python train.py --vocab_size=50257 --norm="rmsnorm" --dataset="wikipedia_en"
MLP neurons of a small language model. Each row is named by its layer, matrix (down: output weights) and neuron, and shows model dimensions 218-313. Each number is 500 + 25 x the weight over its row's rms, rounded and kept within 0 to 999. Numbers have three digits each. A neuron's up and down rows have the sign that makes its largest values positive.
A block is one neuron, or neurons of one layer that tend to fire together. After each block is what it responds to, as a language model described it from the Wikipedia text at the highest values.

L2.down8:518517517485461517520466454502501475509514485520503483513515488509485498533507465533483474488505467503491472472493519535515541487503496540510563476513512532487480521488482495498534507513504513544514491458461472489514516493522519535530514555488483510507513477496483494445508521509487465534
L2.down182:517514538488486505505529544528484520470521500536461499505511543549478562522522481547435477501550482457502490506478496496504536549482481477507489499483534525491489478478508537480527465465497487513501485461521533459506510542509512526531492517519471527510521468491507534504525449512522486447
L2.down422:538522506517485510501479481488480512536506488512490491514507379464514503510504504514520488502489482480536510461529535523488539464488484457517510530489499561489521513530474520497500508528508497483505477469505457529472541419501487538505502488476516508477454517511493503466495478495530454498
L2.down478:510475494457516483481498508424472489485505463473483480509480490494502494468510504495578460547537464496529499504499496496503521495531491544445519463467515503460461486479495480493467509512525495475560504489514516486508497472476480538532483519544477508509486493512535501488488470474508486488
L2.down800:503529501521476490475516467490512502479493484486513524530489420540552465534554477558520471512478477497483479468519514520485504511497517526503553503499556549484478475501497534552501536514499454489471528497469465487518535472492466445494481490485509497531471489489535483503470483533490493521
L2.down882:535543508494551502491553503520490505539506528534492529465484515507504523476523466499462479503499467508471480518484490523496513536506457499491526521474529494521492473537536515487515493498482491501487473502499495502515480499483474512531520481542502520503510493514521479496504446490481516543
L2.down938:539484459515479514513488450472512512510523505508508493467519546477524462511512459508500491519530467451490508523503506472508525468520561539512518484502532520498504461537469508471545486510497511514470499464526467471537512513516488455513492509557491495479542488500485495493486510470491477553
L2.down1020:502462486492538522495490506505466501523524510465498480504484523542514530504501510515489518468495469520520473517492529496506465539489502512540501513491515530514486499515507475490530482480507488502510479453492557501504496474505461531538494517507522520501499487499491478482544485489496517517
Description: Category/kind nouns

L5.down575:494460492537533492526446489506490510459499470544534505498518486500515522507459475491497519493500500506511493538552519511498482481530479515498498503504541488534530516502492524494504519473504446501502486556534479520470508507507462422482504498442494521483471492494515499486508491485518516532
L5.down724:487483482477513472527494531469504510482525465515491475508480516482517489514526495522517508488467506472556497494481476505494499535559525459511495499493523480481497481469484535537505528495553524495466522529468533477549481500490491516502508507550495543491502515490505478493503471466518465473
Description: Article's main subject noun

L5.down779:478494524476541487483494487469476493512531518500505508460524493505503533507533509503495469468504491493491507551536496470494494471497406485533444516522496511482456508527525522524450511469499471456520540497494514498490520528519521508514513493502540516526497484498475505506501543517499542494
L5.down840:514457549501497518490546545502501500485468493491493455493492558488545502505511477501536495501506529499481500459500511489519522462510492481460490514510527460505510510544495488483506517467473514546463483497524515507523484512520491473507527466441480491458468496527547480513504516485500468501
Description: Relational nouns before "of"

L5.down711:522527451531473533492490420512491527530491510521550528519504444464489549540513463473441478534470491528475523477502488536489523489491514485493466497491510457500470505494525455484497520500466497537448498483507474484502506483498473482491510478468469469499530525497492525490511468486474499465
L5.down741:501519466489520507481492512476537496506498511538522510469523429509528517462500513501549504494492497524507436519515481506458492517499512540470476509538503475477542495469532511501469506505524483500477480507526499480506442504498523430483480516489512444492485510503475513514474480515504531487
Description: Section and paragraph breaks

L2.down24:521523498491510475473504466494522513507533504599478560468507516519426510482509506529493482461510515497502519512457491488504519511507487461473460448523554513522514501502513525516453502473495463483461500492497524516473465496509500513469488484456530507493448556509491525488474446466517503500
L2.down113:495548520476487497495560483466527530545500531493497497486478488502505433548497496517459504477478503498526519471513543454493531520528480490483517489541497448526476487561502486508526512474499494480530492481508531506503509487485533551528485506577463508477537469500511487508491500514501489481
L2.down146:511474515482501483510503536493519540485502499460474519448513639509509501504516491486445495510485515460469524518509470495500489481504474536484505481480456499518498537491480486475491543509483489524489495498489482485497509495505476557492476519506532507457484477524505484503486533505472529515
L2.down233:454516470552440482502526496479486510536490556482505484527506501509492512500485472504436523490510507522456503527458467512512548497511497501506491468519493463501480505505515504488527499516523483524519469502496485519483514484493536501501522456456482507517478488523496513478494500491463496533
L2.down589:505521534468488469510459507490479526471527508502462501531472525454521486511485509517476474475482479537457486481496504472523495522475506493500484462493523498500460463473493489515521503490491466517475487486483453507537508501494454495479484534480517483530499504546531536482469539556511495506
L2.down948:526517491494470484455491486519502515541522484548465553499512406522451505497507522498506503531491538508482528538491519534510473581488497484505494526498516506512517525478522491493514471461551487485498473464489495481473499470466532507478537531465476473503465524509486501508505521499504489486
L2.down951:501517484502485473519524552550494529479454505540475500481513499471478496501505529476526528489522471518450491517473533487503475490447491489487458499521502490507474489504507491491500496482481476445524471522541499512496530464498511474527492518505524496498522494529493533491462496508528534498
L2.down1128:463490495516456481497513534528531518523502526509509493520493491483500483491489511554502506509471537494512473508467510501489544514486492522487508480488502521484476498513487524469473481515525508486468506470521489492507520510512525508549467469458493504539492515489513487482452494508479512499
Description: Year final digit

L2.down86:518484535490533511556498550530505479536535499520496533517506483481506485519497472527548508517493478520492483445488526501469499529473460505518530477529512515478466459502489494475510496550493521454547538463521481533542504517480472501484505456477516534477507470502510524522504486450493505485
L2.down180:517503484507493506502497516510514484487530527457500553460490532484535477499532484493526507516503507472498459505532505445506506528499525505499538503508523446472516475505495517499555518493488512523509522531509502488531531472527465460480514485506484488490534531488510513509467507518489460518
L2.down314:465487497483483498492511530486484538518472491536485502499483539485525530551504492524549496507557525508500476456485519516491510507528458497482476509523483537487552547513518510518474492528455499496467505526513523488537507495515482478525497470461526467525550466475482475515480487513479534468
L2.down352:479511525512480513502499497496502447552463514445517491494528444476446486479509516485497508541459484498537502501475479487488523512528488482526481515513534521515485499515481503507467477511502477527469475515486481478503510525471499525477493543495520470552494538504495511505501514471487536492
L2.down705:466519510487469501480489522469513521535472466521532498483491492526487499541545479486483521514538492485544517486492466479513498503476472506505533496477493476469512473498535530525539490489505495512493512481483486499499495521507472528502495467518477483525487486535478475535476519508519447502
L2.down779:520477487467499520517481556536479496498553502501516464494464588530515487485514462504502552509507547452487475490558476517510523494495478527490496495504477504480526484551513486468481494533489499493513515492501479484525429493495510503508478513463513518487555467500527518509510478498518519488
L2.down1135:448509531448464505505550540497499503496558510526564507501503507476536474474457473460486485536496490458482479503529481503496520494482552488476500494478480484497509539455500506500520481545453486541510478509498515494498488516532441464537492508499483487501473510513502506458506503520487531539
L2.down1144:495502505499518454479538504492492522495512505543473466538466565525502504509485487507489506519488473529537507551478515535483536483524472454481482479505498529484529497522462504530461497532530487480494504534528460494487487490510528492479535475498525489525533489454509491515481462512519498467
Description: Role and title head nouns

L8.down497:491485529492508484489518507482510549478473494463514481535536458513457460498510513509502497465459470524503497496501512525511494500486425459504514455488486450496456538514489546479525480498492519480502496541472515451534494497500526542511522489517477472527482506549483512509505522503487496476
L8.down821:526495455554484496520544518505461514507499525526501504516461480518511443520529523514448487487463519539480520469471484503454512506474500514521483519495521504505483495456516484509521467507469563524540537473516466544492506463498536484505526507476490558499472542470473509486471494486520506483
L8.down951:477490471489535524515484477488475545523468491537516512510514469515503524467508483530458469506541525495437537485482503470499510525526502491523490517515514509516511477466521529469498500524498507493458509539552507531444451509517515479492494505502500482497500525505462509477505484488547500524
L8.down1086:509553502488492466527511515519494540487524500487482490494489464509487499511524476519525473506508486511549549473509503505504488499466488497531517492509496493461483454532497516462461541529516500520477528499509416522502444491431499492474461499490542503494481455519542496474524502524475571464
Description: Numeral ends before continuation

L8.down794:526485525511507503529503481541490474485500506507516517505478480503482510503471535442501532526486519510530501514483489511485471493471457513520503521537497519476546521490516525469472450517514502491529515546511478511488551472531506487564504494511484544491513492484518506520509504508522486509
L8.down816:510516460529487519472530529512524481506517513519547501506472512464496497485492511541497478516492544528496479485504509532510513476443516504454492522531486472514487519490565454469498521497471507542497523469487527524488476489493488477462495516508499460507538462509471517458501509482501528481
L8.down1048:479505487478518482459524519539499490478508482465518463494472453443464552508531502499485472502511508520522491497558520496430432501489516499497513489486459606498538506502484514482495491492498439464467487478527499502478522486491507489524459500506519534515503492520505521503514518528523490514
L8.down1056:548533512549529563517503503507492522501517516468520483487500483536513470512492524515507509507519532486507476494538515489544497534485385519509491579538515417482503538455498478508496493544544548485531497490471479537475499470501509521507538474530507516497414487500534499494483478488441493496
Description: Transfer/acquisition action verbs

L5.down275:491490502497493517487454486474491483501535488524484530485541492484472494507525504510509503500492492495536506570514517476486510476479494475489460458485492461528529483467539470470479497503478492529482492497500509489528518489500493511497470490527485539502510481545525482519543510497507508524
L5.down1095:510496497512521519511483489512476517495510458560468520485501486534528528472535516503493482499459526462487495496466501484503496482482473477494477496491471503494531484501502498538496517541514515535492451498527496495440522472481507469458517475539479512453524478476456469489510484498505507552
Description: Year final digits

L8.down357:488534553473513519471508465551507468558497531500489517518513520523528486513529481483479553519477477519499478513473547484501474460502524483541465509567494488540521504511500509513486496466506493522497494499522511488491513478528518499480496455473499460497535468524515519462485467510495505541
L8.down397:516481500519455565454489452513533468441467478526548504500492428513476502498511499483522521511525469497546542480520509483498524547516505493516494556464461532487525495521453462488495494500509470521543464471467506511507474563534527517507490530504508515545523490491511527532539492495425517485
L8.down701:500499491503489521458500511499493549512493495486527490536520447516523513517533505487516496438495518492506492537517504489515497510513489508511487503458474520483442516538473508495474458521459528511520475461546507466530491493471536444532559489528553519491480505465566523491477515509501495513
L8.down887:528508491472479528539497505508501484465507491503503501511516456525538524500508552461537497475484471500521491509540512504522495494487535483490474471519499481482512513455506498498475472484530504540533505507461495507506491493536479506541496486485500519522536563478461476435472497492460510488
Description: Mid-phrase predictable continuations